From a checkpoint of a small transformer trained on Wikipedia: width 192, capped logits.
MLP neurons of a small language model. Each row is named by its layer, matrix (up: input weights; down: output weights) and neuron, and shows model dimensions 16-79. Each number is 128 + 24 x the weight over its row's rms, rounded and kept within 0 to 255.
After each neuron's rows, "fires after" lists the tokens most often just before its 100 highest values on Wikipedia text that the model never trained on. A number after a token or word is its count.

L15.up610 [160  96 152 125 140 126 157 137 118 124 144 132 159 110 122 133 116 153 158 122 116 139 122 110 102 117 157 125 125 135 129 155 145 111 101 149 109  97 138 137 125 133 159 138 129 149  59  94 139 142 161 111 111 137 135 138 121 164  81 174 109 105 136 109]
L15.down610 [126 126 133 132 120 157  99 160  92 120 150 124 136 123 122 157 162 117 101 129 121 128 137 162 155 126 135 125 143 160 139 143  85 135 139 149 135 109 130  87 119 146 117 145 177 156 158 142 147 120 106 134 171 133  94 102 130 119 162 106 122 125 108 124]
fires after: " " 43, " app" 9, " F" 4

L7.up41 [116 130 132 119 132 120 116 137 102 105 165  94 183 114 174 135 120 151 147 121 130 124  88 105 142 153  90 161 114 143 102 117 110 120 175 123 160 115  88 131 122 130 151  84 117 160 188 138 122 154 115 117 171 109 102 127 135 150 114 103 144 150 123 144]
L7.down41 [138 127 148 144 144 140 139 120 166 107 119 143 122 114 128 168  81 121 144 110 111 163 136 144 142 126 151 119 152 114 121 158 123 112 118 125 155 123 103 136 115  89 120 161  95 113  99  95 137 110 158 113 106 129 136 145 140  84 126 141 122 104  99 154]
fires after: " m" 30, " n" 23, " w" 13, " f" 6, " bec" 5, " off" 5

L14.up616 [103  99 139 110 127 152 100 132 134  95 132 108 130 137  68  84 137 144 157 122 160 119 145 138 120 150 132  91 179 106  87 119 130 106 113  74 118 156 115 144 148 154 134 116 147 114 119  96 137 163  74 101 115 140  94 101 149 171 113 171 101 138 154  88]
L14.down616 [ 88 151  73 126 151 157 138 143 106 165 129 164 130 116 164 137 154 132 184 128  99 154 106 132 108 120 154 126 159  92 136  97 152 129 172 125 142 129 108 150 115  98 192 121 125 122 112 158 126 110  94 125 125 107 105 126 117 136 135 116 121 121  91 156]
fires after: " l" 35, "le" 9, " g" 6, " L" 6, "6" 5

L5.up632 [106 128 107 132 136 150 125 109 151  89 149 104 160 109 132 112 114 101 144 150 135 110 120 148  97 116 116  72 139 182 117 112 133 112 159 123 150  71 144  99  88 135 168 110 147 163  96 141 138 101 137 104  77 148 124 117 139 114 142 173 142 123  53 146]
L5.down632 [147 107 165 125 160 135  85 150  98 124 131 114 151 131  99 164 124  98 152  96 103 160 123 149 117 110 146  96 149 134  91 100 109 139 144 125 136 109 157 117 125 141  93  88 133 141 161  87 121 114 116 100 138 151  99 120 147  80 130 109 149 175 126 110]
fires after: " |" 41, " " 17, "0" 13, "8" 4

L10.up124 [131 120 143 127 136 171 153 100 116 112 152 137 158 141 210 139 120 127 122 113  97 115 151  86  96 113 124 159 159 131 115 120 117 152 160 101 163 143  86 128  87 132 103 122 134  79 145 101 185 161 101 173 190 137 131 134 125 126 130 145 148 128 122 128]
L10.down124 [106  80  90 152 130 150 135 141 116 138 113 110 129 113 174 169 106 129 129 146 103 174 124 116 110 138  86 150 124 126 120 158 152 146 141 124 149  90 172 136 100 164 134 135 118 112 107 105 148 129 117 167 137 149 133  85 139 104 144 169  87  98 104 128]
fires after: " was" 24, " is" 15, "-" 11, " s" 7, "ish" 4, " a" 4

L13.up418 [163 114 103 123 126 117 134 160 149 170 121 154 134 118 195  99 122 110 146 143 110 133  91 100  98 152 143 124 115 149 134 113 130 149 163  92 101  89 104 114 119  56 104 117 146 122 176  90 141 135 103 148 136 125 126 135 156 117 128 131 140 124 123 136]
L13.down418 [ 90 188 109 121 129 146 149 107 154 115  96 154  81 157 114 167 144 123 144 130 126 114 136 115 117  85  90 174 136 117 117 138 142 120 129 134 174 150  96 131 128 168 152 137 150 121 158 149  82  77 125 111 112 130 104 121 135  97 177 141 171 113 141 130]
fires after: " " 49, " a" 7, " was" 7, " m" 4

L5.up462 [116 104 143 187  91  99 104 156  95 141 133 128 100 104 134 160 116 142 105 154 156 126 148 135 146 138 159 107  97 145 124 187 182 181 128 106 130 116 102 125 132 142 128 131 149 110 155  94 158 117 120  68 117 180  99 112 125 157 140 123 115 145 182 145]
L5.down462 [106  91  92 151 119 129  93 135  80 134 160 137 142  86 115 141 139 108 139 152 140 118 158 130 170 119 145 130  88 174 132 200 196 165  99 140 112 103  99 129 106 159  86 104 102 111 148  99 168 120 143  68 106 130  92 130 133 117  98 143 132 123 176 118]
fires after: " f" 15, "p" 13, " th" 12, " G" 9, " F" 6, " V" 5

L10.up20 [132  85 115 148 144  90  74  77 116 152 116 115 126 110 126 137 114 161 107 106 160  98 131  98 141 107 131 105 130 158 130  99 134 182 106 132 140 140  91 156 102 165 124 148 116 116 136 127 131 104 145 104 176 131 143 123 128 120 106 102 128 181 104  85]
L10.down20 [117 145 116  99 114 149 116 134 121  74 123 107 158 177 129 104 144 114 128 163 153 167 122 113 130 153 123 119  67 129 125 122 104 106 156 107 128 115 134 137 118 154 118 123 102 116 122 118 106 155 132 132 116  97 114 110 150 112 132  98 137  85 106 131]
fires after: "ep" 11, "res" 11, " Pr" 10, " pr" 9, "P" 9, "c" 8

L7.up33 [116 140 140 208 140 132 133 158 145 169 111  91 156 119 171 138 147 146 156 118 141 153 114 155 126  45 149 153 130 130 104 117 119 108 129  94 116 137 119 114 126 128 129 140 119 120 122 122 179 122 149 144 133  88 134  94 167  73  98 150  89 175 122 129]
L7.down33 [114 105 108  78 136 138  98 102 163 127 141 167 120 139 114  89 161 133 122 141 135 141  60 143 108 150  98 124 157  90  94 112 122 158 126 122 105 110 137 141 145 114 109 127 135 158 169 132 162 135 112 118 142 142 106 151 163 153 144 175 131 123 120 131]
fires after: "m" 15, " M" 14, " L" 12, " Y" 9, " l" 8, "am" 6

L7.up583 [157 176 118 144 129 152 129 142 160 150  92 155 166 153 121 119 100 125 144 130 157 114 125 131 141 106 120 130 119 127 167 120 171 144 160 122 117 162 103 118 164 136 160 153 104 124 132 148 116 150 143 158 105 113 113 115 108 137 114  96 152 105 176 142]
L7.down583 [ 88 113 153 131 127 151 124 143 145 121 131  96 100 168 136 157 148 123  83 143 107 131  72 103 135  90 111 102 107  99 135 133 131 152 114 162 135 115  79 126 122 117 110 138 147 137 146 123 109 135 118  85 105 103 104 158 107 134 129 125 140  85 141 139]
fires after: " T" 33, " t" 16, "y" 13, " Y" 10, " |" 4

L13.up636 [157 137 138 125  84 184  98  93 166 134 134 109  93 154 131 144 124 116 155  98 145 155 122  83 123 150 110 135 125 127 159 126 100 132 156 132 169 147 127 154 141 139 132 132 114 125 113 106 169 169 119  89 128 132 142 127  94 113 104  92 135 181 125 140]
L13.down636 [142 164 109  98  83 133 124 129 118 127  63 144 117 140 121 121 112 140 113 132 140 125 139 102 146 158 100 115 116 112 110 163 133  86 117 140  96 158 118 122 143  82 119 113 122 107 153 143 111 110 192 118 175 160 112 124 119 112 154 162 139 145 139 102]
fires after: "." 21, ".\n\n" 19, "erson" 9, "\n\n" 6, "ot" 4

L7.up263 [115  88 157 128  90 157 114 106 143  85 118 162 121  94  94 115 151  72 129 144 114 155 171 143 170 128 123 148 113 148 110 126 132 127 136 119 134  88 142 166 145 100 110 126 109 132 104 161 147 129 114  86 172  96 169  66  98  92 119 120 143 111 108 146]
L7.down263 [149 143 113 115 132 118 132 185 101  97 117 117 151 129 105 102  95 123 113 140 133  96  89 141  99 123  92 135 103  88 106 153 145 138 128 113 109 162 112 103 131 128  94 162 132 102 148 116  83 115 100 135 110 123 122 128 126 123 110 115 103 132 121 162]
fires after: " st" 19, " St" 15, " work" 10, "v" 8, "art" 6, " pro" 6

L10.up314 [101 136  93 146 134 134 142 156 122 150 111 124 128 145 139 120 171 121 150 106 114 110 157 125 132  97  98  94 164 151 128 152 129 161 143 156 154 129  92 139 157 103 132 121 113  88 118 117 192 135 120 153 126  99 146  63 162 127 111 117 112 108  93 139]
L10.down314 [112 139 104  88 132 108 149 125 151 156 116 128 105 166 148 109 148 136 106 108 145 150  98 139 166 116 114 127 161 159 139 126  81 146 140 140 164 115 115 176 129 119 111 155 121 134  91 133 106 132  94  89 108 126 112 119 121 113 120  91 123 124  99 149]
fires after: " m" 31, " p" 16, " l" 9, "emb" 6, " L" 5, "ol" 5

L5.up651 [ 85 138 119 105 106 136 114 118 166 132 137 108 156 168 128 106 110 116  85 126 120 145 148 109 121 129 144 132 122 129 178 161 105 177  98 134 126 136 122 101 155 103 123 136 151  61 140 113 148 160 114 138  91  99 127  88 141 116  86 152 115  91  97 138]
L5.down651 [135 137 111 104 116 123 130 122 154 154 160 133 134 153  94 115 137 171  96 114 125 132 163 123 112 117  77 128 116 147 169 128 121 149 113 145 118 113 133  94 171  80 110  95 144 140 138 144  90 128 125 122 125  88 136 109 123 143 133 113 135  98 127 107]
fires after: " l" 16, " h" 15, "r" 11, " d" 8, " L" 6, " cons" 6

L10.up261 [ 98  97 135  75 174 167 138 173 142 114 129 103 140 156 170 133 111 132 154  90 153 162 113 156 120 140 119 142 131 135 113  64 112 111 143 151 153 160  91 146 111 167 115 104 118 200 151 151 149  81 147 116 134 106 128 129 116 136  86 122 125 133 153 166]
L10.down261 [127 133 125 108 118 140 114 116 101 160 156 124 131  87 118 157 123 131  96 137 149  81 146 133 156 127 125 129  89 174  92 133 130 122 105 164 124 133 151  87 149 132 111 126 113 147 149  84 131 158 136 167  89 122 108 110 120 129 159 140 117 116 184 107]
fires after: " in" 22, " on" 15, " W" 9, " B" 9, " of" 7

L6.up403 [144 122 119  86 109 131  98 158 153 126 130 113 178 173 130 104  96  88 200 161 127 116 149  82 118  82 105 100 150 115 146 123 110 152 113  90 111 116  90 140 128 144 146 100 138 129 105 101 148 101 102 171 128 180 119 112 149 101 126 134 139 118  77 131]
L6.down403 [143 127 153  98 129 134 110 144  85 121 103 157 130 134 111 117 132 160 146 116 122 145 113 117 147 122 158 141 136 157  68 125  85 112 151 117 134 130 157 157 141 163 136 136 131  90 149 137 154 164 104 124 180  82 113 118 136 102 114  67 169 132 146  71]
fires after: "0" 27, " |" 17, " " 7, " t" 5, " first" 5, "nd" 4

L7.up230 [130 152 139 141 113 135 108  71 112 167 127 131 122 158 148 131 102 151 152 160 196 133 141 124 105 133 150 142  84 139 160 134 119 152 172 172  95 122 113  88 138 130 152 121 106 111 119 143 124 157 121 178 139 127 101 155 126 114 121 132 139 155 128 103]
L7.down230 [150 123  95 151 168 117 166 132  93 113 119 159 140  89 135 122 117 143 128 143  87  93 131 130 151  96 128 109  87 103 141 122 110 123 133  96 112 146 151 170 106 144  89  97 146 122 127 158 106 131 149 149  93 117 134 140 141 117 146  99 146 112 145 119]
fires after: "y" 16, "m" 11, " m" 9, " e" 7, " Y" 6, " ch" 6

L13.up337 [111 142 112 149 135 138 133 112 172 138 156 140 127  99 143 158 110 136 163 110 138  84 175 169 152 136 119 133 127 107 158 121 139 121 138 102 114 134 118  92 132 113 127 117 151 133 133 156 121 105  89 120  93 111 129 144 137 132 128 133 158 122 125 108]
L13.down337 [131 117 100 130 128 175 107 122 155 105 125 107  88 156 192 123 114 150 110 127 122 137 122 117  93 171 138 124 144 108  86 134 150 124 145 126 142 183 195 123 140 117 122  88 105 111 144 110 114 189 148 137  87  93 151 132 171 133 143 150 136 145 132 126]
fires after: " He" 13, " w" 11, " W" 11, " he" 9, "e" 8, "ro" 5

L10.up616 [121 128 133 126 129 136  63 126 138 113 105  91 115 117 140 164 126 124  95 103 142 151 117 158 126 138 117 105 134 118  91  88 120 135 125 150 131 153 131 127 135 146  61  83  93 157 123 135 120 126 156 136 134 129 155 130 115 164  99 130 148 172 157  91]
L10.down616 [180 137 143 131 137  93 115 132 141 115 140 114 126 160 144 131 121  85 148 150 109 165  84 142 123 116 164  98 143 111 135 119 115 136  92 120 128 133 137 135 123  72  82  98 110 162  94 111 122 150 170 109 165 124 115 131 139 111 142 165 115 128 128  99]
fires after: " in" 12, "ed" 11, " to" 11, "ar" 9, " of" 9, " by" 5

L10.up154 [102 128 125 122 122 108 112 121 127 161 101 129 127  98 134  96 147 146 108 132 102 124 101 124  98 107 142 123 119 116 135 129 115 151 117 114 101 142 111 120 160 172 162 126  98 173 145 138 129 175 124 114 117 168 141 124 134 104 105 115  94 119 114 122]
L10.down154 [103 108 161 156 135 136 136 133 128 108 156 114 128 116 180 126 108 177 142 128 170 113  82 150  92 139 123 136 133 130 105 100 135  95 150 177 155 157 129 145 136 114 141 151 126 121 128 132 140 131 101 145 100 164 149 157 138 120 111 130 115  93  94 158]
fires after: " ex" 25, "p" 21, "f" 13, " cont" 6, "re" 4, "t" 4

L7.up340 [181  73  67 176 180 125 111 113 118 117 103 129 132 170 114 127 121 175 121  86 182 151 158 121 127 126 155 114 140 123 119 121 164  63 121 105  99 135 120 118 118 131 107 144 121 165 109 120 183 142 103 146 115 167 129 113 147 109 123 123 148 146 110 132]
L7.down340 [120 163 107 125  89  99 139 135 122 164 115 128 160 132 158  96 104 122  76 124 138 133 145 123 105 112 110 158 137 144 162 122 150 134 144 178 181  98 165 106 113 125 122 135  87 140 159 109 119  81 100 127 140 152 186 121 108 142 123 118  97 145 128 153]
fires after: " includ" 21, " un" 14, "th" 13, " be" 10, " of" 4, " are" 4

L6.up225 [137 120 134  99 134 107 174 113 145 117 157 101 125 146 125 136 143  92 115 139 160 149 137 149  83 135 117 150 132  98 114 144 102 157 131 150 117 117 135  99 158 135 121 136  96  86 164 110 149 139 150 141 169 102 157 125 100 148 121 124 125 160 123 168]
L6.down225 [ 83 159 102 148  91 123 129 145 140 126 154  85 135 149 130 106 141  98 119 171 115 110 139 134 111 134 133 114 131 109 143 127 137 134 140 138 173 117  99 121 146 142 113 147 105 144 121 151 115 123 131 130 119 113 145 131  72 117 161 121 132 138 107 113]
fires after: " M" 36, " m" 10, " B" 9, "ain" 8, " w" 5, " W" 5

L7.up644 [118 135 113 108 164 108 133 103 139 127 177 126 135 164 127 131 149  59  97 153 107 157 124 136 135 171 108 142 141 152 102 141 140 133 166 105 129 147 130 131 137 145 105 143 106 117 128 168 145  92  92 128 112 151 146 167 120 162 160 124  93 120 151 131]
L7.down644 [115 137 122 113 148 135  95 172 141 139 140 128 125 119 122 134  99  91 138 141 136 124 114 177 118 119 139 156 102 104 127  94 119 157 108 168 156 153  96  98 151 129 126 106 154 131 131 123 131  99 135 151 128 125 122 146 163 151 122 102 100  89 133 129]
fires after: " S" 19, " O" 12, " Ar" 11, " Or" 10, " in" 9, " to" 9

L10.up24 [102 120 109  81 132 131 116 140  89 159 123  93 113  95 150 126 121 167 114 129 114  96 153 127  97 125 122 139 131 140 140 118  97  87  90 151 106 112 135  69 121  93 139 121 105 167 133 141 176 163 108 139 140  95 129 123 132  87 145 141 140 133 150 135]
L10.down24 [153 157 169 116 133 163  80 126 117 166 103  92 106 149 133 111 145 141 111 148 142 164 134 118 167 165 126 144 140 124  84 103 157 117 129 120 114 148 103 105 107 125  81 142 110 132  87 129  87 124 105 101 120 179 158 148 149 128 142 144 121 139  99 133]
fires after: " s" 11, " res" 9, " p" 9, " in" 9, "es" 8, " st" 7

L8.up216 [103 111 136 111  99 100  95 151 128 131 127 125 109 131 118  93 103 158 133 123 151  98 101 160  98 131 125  98 100 140 118 162 121 120 134 137 101 134 119 131 139 156 127 164 109 185  87 130 101 135 128  89 135 151 164 142 115 124 100 113 144 131 150 144]
L8.down216 [ 96 154 149 155 169 133  76 151 127 141  99 131 166 157 127  91 143 159 136 132 115 153 118 124 134 130 149 123 114 190  79 132 125 161 122 161 106 138  93 147 158 149 121 124  98 133 134 149 131  94 150 116 134 138 140 102 110 118 136 127 126 147 184 184]
fires after: "it" 23, " in" 9, "ab" 9, "p" 7, "h" 7, "f" 7

L14.up223 [157 130 171 141 149  94 167 142 176 145 139 105 110 117 128 162 123 112 112 137 114 116 119 149 139  82 130 132 132 138 124 121 102 168 141 103 124 124 129 116 140 124 144 119 104 103  85  62 136 174 148 137 132 116 136 165  71 122 145 130 108 145 135 151]
L14.down223 [107 112  92 114 156 152 170 119 123 142 134  91 138 138 155 141 148  84 143 111 137  55  94 132 104 107 126 119 114 134 139 129 129 136 173 138 154 131  86 137 160 155 151 133 123 116 142  68 102  96 128 125 153 155 111 157  76 114  96 118 139 146 122 122]
fires after: " c" 19, " m" 13, "'" 11, "ain" 10

L10.up467 [ 97 112 108 129  97 102 102 103 145  99 136  86 131 132 149 142 107 160  98 136  92  94 129 158 124 132 186 160 153 110  94 125  93 125 121 143 113 136 157 137  85  99 158 107 134 176 129 157 207 172 114 160 126 132 175  90 122 129 134 130 146 171  92 153]
L10.down467 [126 135 154 129 137 127 129 131  98 136 120 113 121 117 110 118 133 154 159 152 112 117 107 104 156  95 112 131 112 112 141 135 135 133 126 127 140 138 138  70 183 170 122 113 150 128 131 138 137 118 142 112 133 119 175 168 139 136 145 151 173  99 143 139]
fires after: " st" 16, "oc" 10, "s" 8, "h" 6, " p" 5, " n" 5

L5.up83 [112 108  81 147 119 108 135 134 131 130 169  72 173 113 139 154  90 126 140  86 139 136 159  97 118 105 126  69 122 116 121 106 156  83 178  81 124 118 137 110 143  99 168 122 130 151 105 162 109 151 157 119 126 133 102 127 135  99  93 175 160 129 121 137]
L5.down83 [ 87 153 127 113 129 144 118 172 102 150 159 188 123 114  95 140 117 105 105  90 117 150  90 122 145 136 150 114 139 168 100  92 144 128 105 165 142 107 169 115 128 128 132 120 138  79 131 127 133 122 162 158 132 109 105 118 112 143 123 127 139 115 108  95]
fires after: " |" 44, " " 31, " |\n" 9, "0" 5

L13.up141 [109 129 111 156 154  94  88 111 166 125 149 100 159 112 119 113 117 113 144 105 126 140 163 166 132 124 143 105 104 160 105 201 112 156 177 131 114 150 115  70 111 118 103 129 122 132 140 109 161 129 131  98 116 125 182 145 131 140 150 128 135  68 123 150]
L13.down141 [147 121 136 148 132 131 154 112 140 117 116 120 107 145 161 148 113 140  67 125 154 176 195 106 121 141 118 157 127 100 136 113 126 131 155 114 140 116 158 114 123  96 145 161 123 147  90 148  93 107 151 114  93 123 132 141 144 175 137 137 117 113 137 109]
fires after: "w" 21, "r" 12, "b" 10, " St" 7, "l" 7, " R" 7

L12.up492 [118 117 146 127 133 124 185 101 112 115 176 128 143 109 151 118  88 136 125 142 173  82 104 127  89 139 171 149 140 168  90 138 106 147  92 131 100 151 145  88 132 139 187 138 139 108 118 143 136 136 146 146 123 153  93 119 145 141 113 191 100 139 110  86]
L12.down492 [175 108 118 176 146 104 117 126 143  99  73 127 125 112 127 141 168 110 115  66 156 118 115 157 149 129  99 128 121 144 124  92 103 148 136 125 137 145 116 139  88 131 120 109 116 121 154 100 180  81 148 114 112 131 128 108  83 153  93 150 124 160 134 137]
fires after: "ab" 16, " /" 16, " A" 12, "om" 8, " F" 6

L10.up723 [114 166 109 106 101 125  96 110 104 127 127 158 152 106 131 141 127 154  71 133  92 118 173 119 160 142 176 164 140 158 134 126 100 100 108  98 141 122 112 148  96 106  61 143 127 122 139 173 151 121 145 133 148 138 108 124 128 134 117 118 127 114 106 136]
L10.down723 [166  95 142 127 136 115  87 101 145 120 148 135 125 143 131  79 140 134 147  81 137 204 161 139 147 128 127  98 118 123 140 131  80 159 171 144 115 113 116 112 119 133 125 137 152 167  93  95 147 143 138 115 108 119 170 138  94 173 141 130 143 122 120 180]
fires after: "," 19, " cons" 16, "cc" 12, " ass" 5, " rec" 5

L4.up733 [140  82 127 140 121 132 121  87 148 168 114 123 138 119 131 119 141  99 138 152 155  94 137 107 162 127 124 104  54 176 133 156 158 138 156  90 175 151 138  91 139 120 114 104 116 101 133 106 133 100 104 119  86 148  93  82 169 158 128 152 102 120 148 142]
L4.down733 [148 110 112 154 105 141 135  98 122 158 138 126 114 106 125 111 114 134 152 135 123 114 155 110 186 152 115  93  57 161 107 182 137 167 120 123 137 123 128 118 166  97 106 102 110 144 184  78 153 121 130  92 101 138  75  82 125 106 123 161 117 148 133 150]
fires after: " th" 28, " f" 8, " s" 8, " F" 6, " m" 6, " C" 4

L5.up611 [ 64 106  95 122 143 135 112 100 126  93 166 120 130 162 113 117 107 164 121 103 157 129 117 118  92  92 126 137 198 122 145 117 150 115 108 161 110 163 115 113  86  98 120 155 144 144 125  89 122 146 120 177 143 116  92 129 141 138 121 163 117 142 162 107]
L5.down611 [137  99 146 134 122 129  96 103 147 101 141 127 147 133  62 110 137  76 139 127 114 133  97 112 118 129 160 129 112 172 111 149 106 119  67 118 103 162 125 120  79  83 118 167 105 133 182 148  79 159 165 162 129 125 140 180 114 131 159 144 136 144 143 123]
fires after: " c" 27, "C" 8, " st" 7, " k" 6, " h" 4

L6.up517 [124 111 114 105 122 150 128 126 103 118 165 134 157 134 156 147 140 149 118 125 143 110 158  73 119 126 184 131 132 115 113 123  92 114 137 104 152 119 111 118 163 119 151 114 132 122 160  98 131 123 135 130 126 163 138 158 109 145 116  97  76 156 138 113]
L6.down517 [122 156 100 132 131 142 160 129 124 136 101 117 137 107 158 142 131 157 104 141 158  96 139 127 188 144 144 124 126 129 138  95 138  81 112 121 111 147 149 121 155 146 124 139 116 148 117 115  97 114 139 134 151 116 118 146 139 134 138 137 109 161 112 120]
fires after: " the" 34, "c" 6, "-" 6, " \"" 5, "a" 4, " a" 4

L15.up200 [109 116 117 125 160 133 121 137 147 118 135 144 142 151 141 118 144 105 173 127 133 154 172 139 154 154 147 128 123 125 121 113 134  90  88 160 112 145 100  95 144  89 161 120 113 121 123 102 161 108 188 106 156 115 166 152 139 127 150 138 124  78 136 187]
L15.down200 [105 118 123 107 117 162 124 120 140 141 151  98  99 133 122 115 132 118 123 118 120 125 125 159 153 144 116 118 149  91  87 175 111  75 133 126 102 158 145 136 134 102 148 179 166 140 108 133  89 122 123  95  95 124 149 140 193 151 103 130 132 101  77 127]
fires after: " R" 21, " st" 17, " r" 10, " St" 9, " n" 5, " f" 4

L3.up754 [164  86 160 112 127 128 128 160 108 141 134  90 131 133 138 126 158 127 115  91 138 158 102 129 124 143 132 136 103 129 119  81 104  85 146 162 137  85 135 126 132 103 144 136 124 148 139  99 147 168 115  91 111 132  66 144  84 190 131 112 120 110 152 160]
L3.down754 [149 120 150 129 107 163 152 127 131 177 108 142 134 150 142 184 139  84 151  98 135 160 101 125 102 144 148  54 145  95  94 132 120 112 130 173  90 123 165 115 129 103 123 202  90 147 118 136 115 128 123 106 140 153  97 106 130 121 112 132 128 123 122 104]
fires after: " bec" 21, " n" 17, " s" 7, " v" 5

L8.up299 [138 179 136 150 148  70 113  86 123 130 160 159  85 158 141 115 102 119 104 129 146  98 109 130 101 120 109  66 118 151 129 133 145 130 129 125 127 163  97 130  80 122 118 152 131 151 169 118 166 134 158 105 133 146 149 102 113 126  75  83 151 137 141 152]
L8.down299 [122 150  86 141  82  83 178 137 137 114 128 121 156 118  96 106 124  99 113 129 111 105  79 136 103 102  79 131 126 164 117 112 139 101  78 170 129 130 134 157 109 130 117 139 106 121  94 114 158 144 111 147 134 140 110 131 146 152  92 136 148 150  97 116]
fires after: " the" 17, " S" 15, " s" 15, " The" 14, "at" 8

L8.up252 [104 115 132 142 153  94 134 141 101 118 142 135 101 126 162 126  77 150 134 110 165  81 129 123 127 167 139 126 134 145 127 144 172 133 130 126 161 131  91 195  87 141 135 132 101 136 113 108  87 125 106 123 108  98 156 149 127 103  83 120 163 120 121 135]
L8.down252 [178 136 114 113 104 146 154 142 137 124 101 124 135  90 177 123 154 140 136 146 177 153 118 152 129 107 135 121  90 121 125  81  93 134 138 142 123 181 124 115 115 163  84 122 173 123 182 126 113 132 159 117 178 166 135 140 109 149 147 168 139 136 124 132]
fires after: " V" 18, "it" 8, "at" 8, "f" 6, "g" 5, "ru" 5

L3.up671 [139 158 112  96 115 132 114 119  91 128 177 150 141 116 123 132 117 132 120 102  98 119 146 117 172  92 161 147 131 150 124  84 129 132 106  89 153 141 121 148 160 128  81 173 127 112 107 134 149 118  77 159 165 118 140 126 119 149 148 140 131 147 149 151]
L3.down671 [125 123 116 130 133 132 167 172 133 115 162 138 149 113 129 163 111  98 163 120 140 126  97 133 130 119 147 154 154 106 142 123 132  76 140 136 163 144  72 157 146 118 135 146 115 168 120 154 106 171 118 141 120  77 138 144  85 202 146 128 150 122 103 113]
fires after: " " 13, " rec" 12, "cc" 11, "f" 11, "ec" 9, " F" 8

L13.up184 [157 142 132 132 114 125 138 107 139 143 140 124  85 158 127 104 145 147 113 140 153  82 140  89  93 110 120 102 112 142  86 130 114 150 108  98 126 145 156 146 108 116 113 158 109 136 155 129 135 148 116 140 160 147 124 159 112 146 136 113 123 116 132 172]
L13.down184 [108 132 154 138 134 135 128 107  73 150 113 119 142 163 140 169 124 127 156 103 106 140 118 150 103 132  86 143 138 136 127 109 124  82 162 142 125 142 118 120 116 141 170 134 122  94 139 131 131 164 187 159 163 132 125 134 121 118 114  95 139 133  69 107]
fires after: " s" 28, " the" 9, "al" 5, " and" 5, " which" 5

L13.up259 [ 98 134 156 109 125 119 134 161 177 117 111 133 119 162 177 120 100 124 131 129 168 125 110 111 107 119 100 157 119 145  69 106 176 117 159 106 117 170 143 119 146 168 138 117 137 125 142 136  88 140 145 109 143 136 119  95 112 112 117 124 112 138 115 155]
L13.down259 [146 140 178  70 124 126 180 113 130 142 155 175 124 147 142 181 110 121 149 136 111 133  98 104 118 184 117 119 108 142 131 183 111 158 109 156 141 114  88 132  97 152 109  82 131 144  83 147 134 107 103 160 102 127 104 138 134  85 138 103 150 134 140 135]
fires after: " M" 17, " Th" 17, " B" 6, " H" 5, "'" 5, " W" 5

L5.up702 [ 95 120  81 113 110 125 116 139 130 107 144 116 174 154 114 110  79 142 135 143 172 121 102 100 136  98 154 115 104 107 138  84 174 112 126 106 178  47 118  87 118 163 116 122 137 106 132 129 141  94 120 154  88 150 132 103 157 103 120 126 132 140 139 167]
L5.down702 [122 134 114 127 131 189 140 128 106 186 114 139 121 142 140 161 139 151 129 115 104 121 120 132 106  58 140 145 115 145 125 106 115 142 150 122 117 102 107 130 133 118 126 109 149 131 124 125 101 128 123 118  94 135 111 106 126 121 100 124 138 129 128 123]
fires after: " " 44, "0" 19, " |" 11, " |\n" 4

L5.up554 [188 129  90 150  83 130 114  83 125 102 152 105 120 145 108 133 176 130 149 105 131 130 163 114 138 115 117 126 112 142 160 134  99 105 136 122 133 128 137 121 132 130 126 121 149 150 111  76 136 129 123 100 145 145 125 129 116  84 107 116  80  87 122 106]
L5.down554 [162 144 167 117 143 116 146 123 132 132 145 141 138 104 165 118 149  78 132 117 160 153 105  91 150  50 119 143 166 139 124 116  89 163 103 132 108  94 123 115 155 174 110 120  93 115 151 118  98 121 121 125 128 104 135 157 104 128 164 135  96 149 124 125]
fires after: "." 55, "/" 9, "o" 5, ".\n\n" 5

L6.up202 [ 99 167 132 109 125 106  89  94 164 149 135 144 161 144 118 147 112 174 152 140 101  86 142 120 143 140 193 154 147  59 133  82 185 163 131 118 105 120 158  77 114 122 110 139 117  81  83 155 135 112  98  99 113 126 134 173 136 106 134 111 157 137 158 117]
L6.down202 [136 173 120 134 153 132 183 169 113 167 129 150 117 127 149 152 118 148 143 138 113 161 154 130 136 150 136 130 165 138 123  88 145 142 125 104 113 121 170  95 127 113 122 122 138 125 118 136 100 120  98 125  85 114  89 126  78  80 119  95 134 143 132 113]
fires after: " e" 31, "E" 8, " E" 7, "-" 7, " H" 6

L12.up623 [149 131 100 155 133 166 146 162 129 117 123 135  99 173 135 145 117 205 121 135 106 126 125 130 132 117 152 124 128 102 102  96 134 133 111 155 134 145 149 121 133 134  91 109 124 144 103 152 153 114 135 108 137  91 150  91 139 114 168 132 131 142 123 129]
L12.down623 [120 127 134 135 131 137 116 106 156 136 139 148 126 129 124 139  93 145 127 147 103 211 133  78 116 153 128 124 101 141 143 135 119 105 138 126 114 144 115 121 113 170 151 160  61 134 158 159 141 108 163 167 135 198 154 164 116 126  96 121 107 134 159 124]
fires after: "om" 12, "p" 12, "ced" 8, "et" 7, "im" 7, "ult" 6